From a checkpoint of a small transformer trained on Wikipedia: vocabulary 2048, 172M tokens.
MLP neurons of a small language model. Each row is named by its layer, matrix (gate and up: input weights) and neuron, and shows model dimensions 32-159. Each number is 500 + 25 x the weight over its row's rms, rounded and kept within 0 to 999. Numbers have three digits each. A neuron's up and down rows have the sign that makes its largest values positive.
A block is one neuron, or neurons of one layer that tend to fire together. After each block is what it responds to, as a language model described it from the Wikipedia text at the highest values.

L7.gate26:550541450513480537501439510531496494483515515498505502501462523508520503516477522543522482484498457508487538480532507505515525462440497490489482486512531518461510474476529508504481502482516526522500473526499484495486522477511489499503505508477467502508455514490491477507507474491535490500487539508464434486486501490474502488438516518553475541510479531423492494527536516490461488458500
L7.up26:493481494470462505491527520533481499493562500516521488493524518488526496499474512465477480492512479529444484518547494556466482554495514428489540508497535493498502452502466512531488467483493517488495512501534513497508534503522476531437438526513504515455516495482531523473511519515508483489481494521540468475535503493435497509454479479502500484524501474519503504480497499466467525540494
L7.gate90:519515530458524491529496514517491546497513464470510534491467518505500501507513477519431506496491472458498494491526542468497458517530478503512490520480494461493496539469488558510488504507479529496450492502493497517473540499502537493495481501488517489482479507479476565524470495502496493499437501459431459481505511467548475492502473512451513569533522485478502512542514477510476466507522
L7.up90:492495499505545508462517528470442488521481505492482486495489504511497555538497479487493472513450466462530478483515508458456524505512531470488496537512537498574486521531511475480528470522476467515507510471455506481490494496508517508521516474512530523518490481495441491474497510473477496490462494511465523482494487517479467472458501523461507484482530539478523489538519497512499518525455
L7.gate124:461531509506503534503487498519513489532514542504465536464509485528572486491484499515470451495524514495480523508435537499518459510503499527510526497477516468478478476494484496467515492499529496498542509468531490525508491482471521484553499535477486490465524507521491523521462487447511482506478510527510520524504507494552510496513463473542520501490519514497472438511511503492505503522488
L7.up124:474498508489524536492503483511509504525475475517526478496543504485551505536476508465493458563479471491492503472462541484476482485488504515498477534531535502486513519484481505522541482535499489504480532480459486526523502469484529507472479509526491518473554464505494550533476471511466509512515479489511505497536525522467535525496468495549478522449497463489538507513464466473485513510479
L7.gate178:475456481484471530489476504518461473532482466479479451474509484531509503480496508497480515507502455545507513507543542508513471552509512510496491514497501514467510556472537486481500501491512480485509463520545508508469516522502534526462513499502561533487491529500490507539510484504503504492465485473528453518533502459491470490500476480491524485507519504488541565494499457516517480507457
L7.up178:483438468491495509468477514500470459520470487453514489495514471488512487498546484530459472485514462506507555505518572512529499529513548481533530499468482487485544530441523473490474486514488465454529501499537466527500470501493535501474502521498537568490537521491509515525538497481533459503511467490507464521506529467497522449479510473484526540526533481479508532519501488497496489517476
L7.gate183:488499481489501486512478514464501490494470517459493505525442518528495482487461473513507476492530508478480494492512478482508467535506482512482485515482517464516533547558506489485514489534531485519466521458558513485465510516450536491489498474512511467513503521506531529519499480480511525504536488506522445487518471470489485507536471493472469556486539492476506491457479526477501519511492
L7.up183:511510487485505515548488483521510487483522499465475506503485497451534507501501475528484508506495492491504499531480480492511565455494522507546527474531529518486503499537474489489532500514511485486563495465527495536528486506489514474519469505488464501505471524497469548504494499490493540508514443464478512519462448469474515501543484486482443533530519459499509535480507540497540479497531
L7.gate228:515528484483495509510480523486502537516497543542537487511505517484486462522506534461460443510459530487482539522495493507468457525517534507517496522480454491473505483483465520533503446482525513530509458471529538508473481450502480478489516509516536483562504525521495517491520501500532476494483493521490499510496505519512502508553479492497471506470545519500550495474480507479487506479493
L7.up228:503499505484537505512475543508482511529453521543522494468502516506485504506523468420437474488476526476463501522504478491476485496482553509505498514485498527490516452512503506529471482468490495493500471474511496483508498448470466534484470496466515490531474502501540515499506522471550517506482451548507501552525537499507485489515526463501511487486524519521506532485471500488477526476510
L7.gate274:509492494473473481494482478454496537517446547472512497517503429511511502489470483480520480502543506492495497481489528504500455504509532494486489482549509467486506467500452480467450541515510494516495495519548456517514477529529515519551518494505491496500494499500481506489522504524447518528479475511498486515506512499516520486569483546539530482531493528502484499499526493454536531505504
L7.up274:517500506516507495478447493529423457453500465497486474517488489477515526470532489453442490481510473489522495466505527506484465524513489474504481518524511500494570537480506502535467510493499450535497457460501496528500526505469499461510499482493494483471469508498497527504504529474520527502503510549532566505524512495511508512533511482489495472479526536522492545504454517500463508518534
L7.gate322:522533492475480524488530532525488514477530503486542474489442467493513508501524493498451479433527496510457477493510498477433514499479506547503553476485480493549520503475476511499485511458483463487542486511493492501509517465473476471479503499468472513483502529506476486501533476513493511483486516518509503518481518497543515494550488556508530453518485511419492524463504507513533507493486
L7.up322:528499503469497485478528482525484494479497531517532532525494517508508481507511498487513511461501530505469502479451535478472519476510482505528497526529489463554533501510498509489527512477466459515491462535516492516519541522553539483510505527491535533494511468504504529487442511484529537488514502497538455545482516501441476494511525531469499487532467528518526464482511494502503502437493
L7.gate328:459524479524507485514458476478519507530488463513518494509499510535520528520510511499482492524494518484536490505499486465531465559525466516534534497470494508508521505511431475488531488565527481476475478454472461495502505520484485506508509486538474482525497493504530514549504468489462505513482494499512517557500508482457503478530504483472532487544527527496481491470454482479521484503490
L7.up328:512557489476488470477480529530506484520534471511488483481472521469493535564489484533500471524518516521490499494446465457524473510525514470528540511512514470524468518494466458515490468547495511509517489488561494519512490500480516493509500474506461465494478478498548484468504454517471554490475488521526509534507531524506515524519478502533547504485499534532489531454461525515539519512475
L7.gate348:557511478509534499510504517518510495446480548453513570535501523525520478502472479480485493482499541548491482521528510531511537462449495482477521494510501488508490497508500487488478492514521503504489498563518511471543506455530538501534473501492488459498532533485479512489459457484488524458498487497468500518508479502536501522529502504492528542494475501480488500500486495511511441488517
L7.up348:476540478487501479460494478523530479477485537457467542509474523512500503490498484452531487466499480504476492500511538514482458495535484546477510501462553463491471509527466516528536513511492490499489481477498487483487484473499501531492487502459498485477496487500520525523462521532460523486528489533475495504500496463516487483462434528472488560501515478514487518477490473458506571473520
L7.gate371:519501507512501508515459511503550502476527523521476489523462502514512483503479554491515486503471478490513519464538537480512476512524467510484521436529515474453501477499523463523502521495513513479488462521494524502489556473479469438510454547496528508504544505497465499498499479496469510536516519473475506514515543533491454482477476488538514463463500507492501531504481452535527499507525
L7.up371:551459473489518523467535485521470514511509495485471522516495516520512480523489494504508486516530436499521511483486490497530433533524549503528525521481497506512535535470508475493532483528479463469473511530526545528492498484510495515520469481491480489537499464526513448512487497477479494502487499520486490473478473491472474503534475532522493475509503544483496530526526460507547465482511
L7.gate454:522497486554453497487480505509505498523488530486476521467492481508476495472514496496489437485468489492480501517489553503482474525522502518511468496453507492446508512536533515522474495538530462481478478515459537540554460492484511526515510473490526495486497538501495523521515507523514490478459522473469523492469508518504517519539459479493468522486493508495510497480476525476473483502497
L7.up454:506537462484498486496495479528507462479501505468422498490481464516457487497486498488468500503498494552539505525524473509516554518516538489492490511511500552500523557500487468447523481534525530556507522451527480498462527497546495536479470459515508487509443531477487445518544518516488508510511427514488508530495491500472524491471526491493499544515487484509493550482484512494478529528526
L7.gate551:539519500491505512488446492507516535524507521477470471476444487479518472482514515506507501492465454534499532523506491481507491473445487513495509468550450569466545492518490559520491532476519509505521522491504540520508512497511523512520518494534497519534508533513465492512524514519513467560520509478475521497502494496493537507505462525522501536479532500488512491483507521516495487487549
L7.up551:539485503474496496504558534503516506461499495482520516461475522479504527542516510501490440475465462482478514487461513470518507500515506490500536499450462514468485469519473486479501429553543473500485504490533517479508481510514545528491466498496447528452514494531503530513479517490509487452485485512494489483505525477517513471519504498532557503521536520501508492504478493512519495512441
L7.gate611:466509441499490523483472514495517458529447538464519476489464492520503519530492500487524528527497491490500492493471495515507447477478477530553507496497493500525464512448492562493508456495474486504474523506455484479458474489513496502524512475514500478471525560518523505451465491534463481490496505497482487497493483492527500528513476488474525528503492462488491468503485513495497538486529
L7.up611:509476517498507485479477513491522512547499531445474553499472519515495507494504467545498474485464512516500495525481510455498453466513534545508470510536506501470493508487487543499454503481477491509478478480517480529505553479523451533520465484481508474521544521479511477498460511474514513493461513494489461496458478518520533522528458520530480485558494454519485466529495491520497498518523
L7.gate765:541517480502472501516495499513541526492514500555474491497502487499492506472465484522489491472467470494474517503509499506478462501439502498534446479466503493458532518503484501484498448538517480479554490514545498518542486491520537467489482466527489486502493534502496519513492517475530510510490470482478540516519514498521511501505518467527460462480542508503526575522471538435518499498475
L7.up765:561478506508483528531479512521544500505484505457492478483442504490497484504466470479486501487474471475460510498522476533459501498490490516500489455490485511507476489479501530465473491487530444497506481516486488517544461460527497533509466499556465450532484537492490492468518509536491546498468468529532503556516469507518514510489536448488500522499503504516504510487499516462515494527447
L7.gate820:511501520505484486488464546519524465542534529469503537511499516479493494489492522495496489524518500511462516503468530489513486510508482493529529509484472463518482490537491513478518539493511475508554484529497516519472535481498505509514462495499523530475503491483462540501505479511488545499558413509491467535509473500462493548538495533534503481523511534493530502480503493541508508494474
L7.up820:480531533513464496477500478488541483505477524503474510486497500534444480508525503506513486484497512505506525522499538479481545516466459509501570490490542502479482550473467499540495507534504490474541498490475481538487506465523512504480503517526476477474497512475485517520521515521516504521484458515496457489527511518478511530526493525487480481495479533469491536513476503511534494523525
Responds to: Paragraph-final periods; "sc-re"

L7.gate11:509518531472517499482502520482422488470506496476510488495504497492493463511494525459451510470475494478485442510505546539510491546561502461440441533484482500517511461502495479514498470483512502527510509532542492484532469474510496517483530528508500536557493482500534521500466515514511508487495514494481493501535479510447524500544531485489524460512502509516497532526527468516514517495552
L7.up11:487502566444496520504522468500512486475476518504501473508517495482454462501465527498447470474472502505508468481503483489504510505486462528450512503479466551525462467459507443535476485507466464492520503520549483495505499473534497505480565503475527525497471464492490492525508464510475512479518499489483490514507499506470488477538535474488496471529495513484529526514523491493502475525518
L7.gate57:482541512518482500525472459507575508478547527478476465513498493490501474506482492490527477455480471539492490495495546479494518502496482532496487548502447480496497536533453503485517531508458510539474512481503480518500572516507513466504510493526519513519505503518501497500470514467462513540529491508508457553513446520487491529543493510515469455512491528466491504511500461496539479508553
L7.up57:508526452506503501517498487510515534503506550501469470493495472498499458522470479504510497500502484513502506473545514514474552504488459469529521485440515506507486539531506483463500505518486515478464571471501493512493521530530481480516524473474491535496505467498508465494471510512473511485504495469538471546476464505455476497490507465480498545558502475537474500516487493463503506494476
L7.gate59:468495495521470481549470499532500482504510473475488457490503477528475515445499491520515491524530468479498488484493503511476467485486503486511462491507493471536472504505419519482463514484470522477485517522515494538515530540519516504520496478494462447496529463518501477471487496497524541521460529496504514507545509522491543485540516492481483488512497514500497502490513506483511470538553
L7.up59:518477496483506461522454484494472539583492490543527505488536514518521521504562520528483502474539532470520499485490491513502453526545452494520478506472527469519486488470424506506514511492459508511485467486539432527491522513481475488545519467500477468483483506483457531467485517488526513492464522530492480529530475521513499485476487476514485507463500489508506469492492500486477523474493
L7.gate263:506545462529459523506439520512531496453486472488534532527495516510495492517473518480517459491493494494528457491518513537507506527525448470507522461476479456503540517530503509489476472537510476514502499537520511496510514508513558539526517473494477484549473539520448506514479498489489494485493487509514484540486493524528477530534529528475492461459469467457517535537488459499514519444499
L7.up263:483486526482475471488495497515471485538464495529455508485499503523527525536481498538500527488522503538507487467547507522487514538515503523505540459470498473488494500507528497458509482488494532486457510477479508526473496492495504476533482479478500530521490537495492525446506488508502528475473490478543498576497517480480501513507490469496524520517459482540505467505527482460491506491509
L7.gate289:487461492484492500472511520461462497511517469493494502492515508511521500496461468525521497520522493497489459489514502545505554528516497494513481475500527515470464488521494492473484461459481496516477491497542489467516500513485483519489506498486524513494473531538488508489515524492493524509474519517556473547461462509494483524513501494497513477460556506484573520530562459531505473543460
L7.up289:491497496472471505501518489452512488513512459464498513517474520522524514534456474511508478518511462512489470491512522494493480546525468542493527489490557502500512488527511505487497456498456525444497490489519529524490515493471510504551500438478464483449477526516456557491505451532490492501482487516511455527505492509500480506525496492491514478512567520472511542527515455478535534526470
L7.gate361:504500498520515499529424531516531528502502483463510519474498485483458540458462526525511479480489530519483507514529527515514452500520524461493491492454527449490513503482496542483509528466511488532477471525496542505466573450516538484542495494542486519518503492490481520455481506453517483466468488542472510460544487545516441460510465487548492504498507465528485526498462459477491510540501
L7.up361:517462504523513504477482491524528492500538481471485535481501504525473515465510524544470520504476492489525544486506528519507460511528511479535491529491497476476505531498511525504524536488466469498453470540470531489441509470496494498505529520539464534518501472478479521506474511454517502478492479531487524497540475500486463476497531501502507559491546441519491534522472478529506531518519
L7.gate362:485517490551489467542510482506488494488511536487508512449510480480505503516483522537523497495519522495474523497519555502512509456514531495504446513470474457505490424503498552471484501496500520502544512486494511494499518489450502469526515545445528519513488497520482466518498469468504502528470498497481471470513431502540519462488498520531476456513503473506501529484473466515490526487479
L7.up362:466511539507517446509536501490537485498518527452524537445502522465476525547490508518473495500527481524475489495496526536513450483520527511502470473475500489477487508515466477516523513505540534473520552499472486510519520478463493472520520496468574490475480541522486457509515470470509517520489489474537473488491477477495482466497533519509491483482500494499499505481535475481482557513495
L7.gate375:472529485508488514526541506478533473488525503503539531446465505506498472449496515563440436505505504540450509521475525484480529507472464526493479523450503451501513482483517530488509524533497489504486499477512521480503552496494480436528451467517542529525489497534463520519491459488502491522489500507506477469475471480496476509535513554524465482474522487451461535512513476487503509500518
L7.up375:493532489488509521522514485501505472515538522473535510486485491509526486457500508537471488523520469496471526514530531484498481511488476513503500501468539514529483495454510492513480507528492523529460486511492529461498505486491493498512483509523555499488474438498515479522436507517511487488417471517547499459462487475502485528521540523485487477481516500488447525522516507472514497509476
L7.gate399:477544476491525490515447532481507491520525472472507500496535488450527480475510496439489488504530477542487493498521468455510488532527478456484517469499508486532528479475528484469476468512496541468470485538501515428484519485487500497510560535532522537475456517460486470469496496502548527544495505529516523522500494501520526513502495525464497451517493490488514529496513491521524531505535
L7.up399:466476516463496487513505518491540532537579528500505512505492508524520498528496457528491456539491527508447455495517477495469499507464457482519490513497510455472457534507532479489548485492533490521439455495530488485487543525544509456522496493458543471514468517505555507500475464487515493516523518467522493510535544571510500522499491501493474454504487507516502498524478453516482511527509
L7.gate511:515535512495504496538490520515485470511469477477483499482558519533496537470475484500490487534519488469515462516514509518504513506515489518455484480479484485535468536506448485474483521498454488500494504499531517519546522486528511486560490485490479519496518548508455541463456500482473549476535479500489526537499497491467501489563514459508510502491538509550536513501522518471504496479526
L7.up511:521495505507482482513475468496482503523443476521464524452523519541528536493518460512505479527510478451476497491533480518500500503522497532490472479431488494549446538536473520465526477494507508532464498503474507517509539490509477474530488478491480490481502484515458525489496505468472498491518512489524530552511537484514514551526513479510531519486479530550512512482481534475521528472521
L7.gate516:542511492524527451487515507521466513494476529448497492459521534533483556475535520556545465486509529468491503513477480531480494576506508496517453493456507503531505503530468512512558491520507515536497479465507512509526501513486488525542497472469475509512517489509479542513469514485499516534440541491513508479546497515506504478532514494505483529492511515456495505483526514474510518523562
L7.up516:471514480489486489494486500499467513508531440488513468452501485512544488506503462511490493510492481513535484481550522526500482466505484526487483475520512522498481506437445489498447544479456502513487492501534490497510541514512474478516505496511494459492483539492512428506525499506505506497463525532515509455469469501468462504515485536474499443488504504549479533502489512445493450500489
L7.gate542:512471470492535514499463531526486485523466465464498473475533526534532508496465522527508480536524504442524502509490549460513478498529506520527554484474487452450494509462463502539497525476484540520504480510479499467478477435503488512509480482471560493513528490525502478518480477528535525508481507545487505494514443482494498474517524475496542516472494516488505491554518493493549523454492
L7.up542:525473493503546532489483560485539504463470518469503513519492502519479518504500520495542516459499477479499486461494503501486501482516472488482483491493457513497456538564552494447522503436537489541506442509494503487496530480490532525534471479510484510487515504524509501530492525531506508479532498497492488507519456531492510478482515478471433512519506480469498485461510459516525480487472
L7.gate596:495493497492491470527478505506494487544523521504491526467505480547471539499494512519510525521488497539492526485555509520529470514511526523505452510495475526486474501523462523508511464515502499534492491515497503517518514529470486475504503486481488518484475531530467538497472539478524524521515526502541532555524478521522511526515477450510548507496538499516531490449512509471485519499524
L7.up596:504585501500504484503540488458474500455458484448493462492536463519465489530449519496517507490558545447496460521488487486481498526542468536492446471480496473531478500512492494518510484458507534502492520475508490494479515445518516499512500498529511492496510506513491496519505507502467513474454478499478478495480498482472525519505492471460523488488507541479483563485529480474477515544533
L7.gate606:519509479538488508484493556490467496493475535456501504536487492530454487457492503515527495536522467526459494492518488528508489516503460471481484511472514517506511502520494486499493490492494526528472497524516529473482531503505500495523485478502492487522440501500493533501472520498504524487529521529518536478514476490510486495543493485516525530489489472523547519536489489504531530496489
L7.up606:475475492526513464475515512449491524515528462474502513547524520494499514464496563531529474498510510503537448500512560488510474535502484459483529521542494507522475510464510500492494515492480490532516458491496499473531549505498503531501473540542471504546528497477486541527446482504450513512516511528540494522479458538504510494487492461488516498492495503521529499515435470508493480539507
L7.gate661:476505518493478541459452464467524481520507492460514543547487525507528525487482485465481483511514494495463497521471500492463511532494472516510523460478510501469532471476505482478488493497486493519493512500483479479495476548464492436505501481495509501514509525487483505529452495540495478547512458536522517505546460525507500546527529480530507458504524514506462505502486427451526481483511
L7.up661:500481485472480436457481513482452481530535542474489515528489520532519537492507468505543524563509485518500474518522522473506503521538506479490546499485514510484525493518514527531522499513487515517491546509507506482451523490460460494502508524527497544471520439484504515487435523528515493478509494485550514496418490488486491507464534518489556489450514483501488468505496503515534516491445
L7.gate731:507499512500509523464494569481527503471528496506490540493496528525491498500463491494490509544498504538493493493454497513544513495483508488484512488512477481531496493484473483492488487478491533457475472522547512465463458476500512457481510472480468487520478522513543494473480487493496512552493479484515469530509479515497456557512507525476470466507518478457494473520554491500509504492526
L7.up731:452480512464549529447464473461490507521515490488512509544498502514455476474484497456535458509487511509520483526498493485526506565481503491463523473515479496514481518490449513509508503517495492455447519520531467455499470468506548514489513476493512534531463474519474477510492500546488500532488488530571521536525490520547466506534527547490492472501493515451494521479496489483537496470500
Responds to: Before list item or name

L4.gate436:487456517513480487520518482465484486490514520491517513507496474486494471476491480546524422475483517525520490526470575486523530522494511526516488510484499551519501493549530506491542482474485492505540483470487492506496502494539537469541501512487512518504506545471546484495532464454472475499439520483583499511541468543497540483490509476522476488542531461475504502524496465455499493482484
L4.up436:481542482514493481488552486545497517487516477486485496521501523499507471523497516479515516547507496469501498451523510543464520512520450442446535517458512535522539558515499499509491510470489510522488502518470516526482483482465516486541501503516478505500536510537513515500541476508511536531489552542512468465472463477468477491531508515523516539510497513498506501477494490491507505522564
L4.gate546:498532522492483516477479504488512485498516527528533506518480481533542491504469489487481454477457488507485497480493497513466480542541489499488462499491482475510473480509470479502490466511536512545530493517472488509454483512484507476511485454489519513449493493481460505554517512486486529470509465475501499478520489527480505494470490485550509516492545488449468543509541526502452507519535
L4.up546:497529464491543510540548446495536515510521493497504527494469531508563498498533490495500553533558494513454534504481531545477531529443491521457493496456467529512518522509512520476546518525507465465496543487510515501494509511451501528487521528492491507468478506518463510478549490493468552509492500503503485480496500486485468515455501484499457499499454475470531485466519524519532481512494
L4.gate608:510508504496501495485481509527494492506481499503547495522506497520504450516505498488479500509491502489454500490521523543512465483529511516479502478503496497529503475551503504489515480523507494512484531487511476548510508513456521511493496508513477493471509507474520535548480509477449542491504478502490522476500466466461507507500452490533512475497492521486511517473482527529483523550513
L4.up608:470538519504496515505480457506502461540508496499523452498502495530509493487517479551495453479510538530511521519462526520456528529512512497482515530479534477503469515488494549492473470488520491495503520466503522496484497502495514487513518511510514522484510485479443513469515418523506512477533505474521468498521514517500508528480485511537507494484492474473500512500488512508503516483511
L4.gate771:506483509477507499488471486560467514503544473490497516513464493514473537488510519499468488502505519532503483484466538489460499553504536505504522474460484529528488500520497505524493515535502487459484514500487537504489515477478483502487510544470479529508512470508476547526484512525517522468486541491506518477461482525522492527479510497542507515511477481517494520489469479505490466522464
L4.up771:502485483490517497531467477477506524572517507508485519512506466542489504485502487484499481494489451490496535507454498474512514530474497518514475498545518497486516507503471455511538552512497523465465502501487497514479476457473530525458476483494471485500472523512458479523493521478494506491519461477500522509524516495486508489514465454482525487497470489476463510498495529512481536497537
Responds to: Paragraph-final periods

L4.gate118:496470504493499470492502442529491494525505519481490491512525524538496471526492531524495495463484553526493457481508486534500454488495466481452476516468467492503418522493530509527528480505457467509518528445531477480499459470498496471506503514558502513514501481503480536483488506464452476537498492459494513484496529506473504492565493479466465476502496557465497483512526514462504492517507
L4.up118:562522481542500534475499512495443493472506535500536479518479516514462561498520523500467480486493496526482503485527532475450549502495502485481523523469493480530477437546482492523487457556520446506469482499469470501514471529527558452492512539501531479498525515492487545499471508530500477480504518418496506491516513516508488519499462443510506497548492524492486516535492476556487502520515
L4.gate294:496512520508505479533472498486481452519522553560507495436508434479487482509478466471506477496516491533479477529502522520509496506502460507486487487450432542497427511495503480531519484532475478473553524509487500469504481488522523490493510487486490491525501477516510523547516443517477517502534478489493501521470529531496500482518468514487479478562465490471523499503527497511476469542540
L4.up294:501500518491491481539468466503474491508514511526544508472476529471527469539515529533491515479475475496498490489471505512496503472501494477490509460514463500524484498507473569485509491517469517449485510466500447524490479499535528520487497515468526493485550538510497507549513497499472503495484521485499497489508516474475510468470484509514492533486526524520495509512501509538539451482519
L4.gate324:494539487525480490498519555524534519495524525496500492477478498541490496528502506548504495525495491530480500500529547494543480504497498527452530473469496470469439529516492502510536451530499532537526478511505433534484450502543509476556487510512507526504459513482485519509503505492504510513510518482474467538473475541480491506498485505502524489514503519532491510488524473476459463490468
L4.up324:530519471472500478459482493492505511483510481520547496518482528502501458559547544523486486496502499471460518466512540489494518545506522533462509481491535455501469515513528512492531465572478520541474465520497479491483488454486527499480481507474457485447504487497486539479473493506518526499540478512481484490536475536468475498513514472464555542504526532544493509511538484498462520508501
L4.gate349:499479474495542489488476484497482492499522474464507503474528526494469513533507536531456496507504517525453489492493530450481462565519500531469499502476501461481492507569494484493489531485516486488496535494506484484490521519520504491529509498486513479444526454511467537501513515518508536492473539496507501513494482455464473513537484470489527519527481520487471500494510499548467481525527
L4.up349:479483494507533471468489506455486492510484513459473503489450511508466499546507518465549493501522530589505535529530478493503489511482489533498505487492474515491487500504526537507517510481512507541506521501495464490456527495517544521538492521488535484482479572497485485517475500513482510510476504476532525494513488517519493565517497506470532489533522472484530518483496500502492449487461
Responds to: Title and subtitle connectors

L5.gate168:523541501517458495507523540483484521486554508463549511525471497506515492513437487544508500488509511509488494518444488493520483524552479494481520514535491455519503516492472486505507507509503531485536482534505490513489520488477518495532513510511483488492473483516492532540428485478473510502507499490450516513477542496451492530513501474531478456477491491475509499499484447499531502521536
L5.up168:532492504488465499486483527498496467516534492430520490505479525481538510517486502535548463492525487441479482471486543484484505562492452538458563515522499498512473476477465509476495487542460528491503518527474473502477498506502480536500494540524497528523527461497470504541508466489481530523485481473475512491484507506438448544493510518531499479501477483501479518490493468528516518530511
Responds to: Clause-continuing punctuation

L5.gate785:474474489470484490501477517482500482536532535467484506540460485512553506527535484475546469518521484526518550533489542544490495481511506524489469513479435497526511468531502538451502480509484486534496542489515502521449495533529519472491516495468512487476530486484508504528508479504544509510489482516462513548539470531501440514543521480480490505493456505488465510489501479541457491539496
L5.up785:515482482492525499476495480495522495539514534484478486446483511526542525539518469471508505520454498485537540517501542530454507504484491479497482501483474489509516536533548514526519475523487463496480525476507460499472467499503477510478509498448505524469520499472529491525533447527494539496549486488504490497504511495460474490483529511469496524452493463498471491523527552517490513489472
Responds to: Paragraph-final punctuation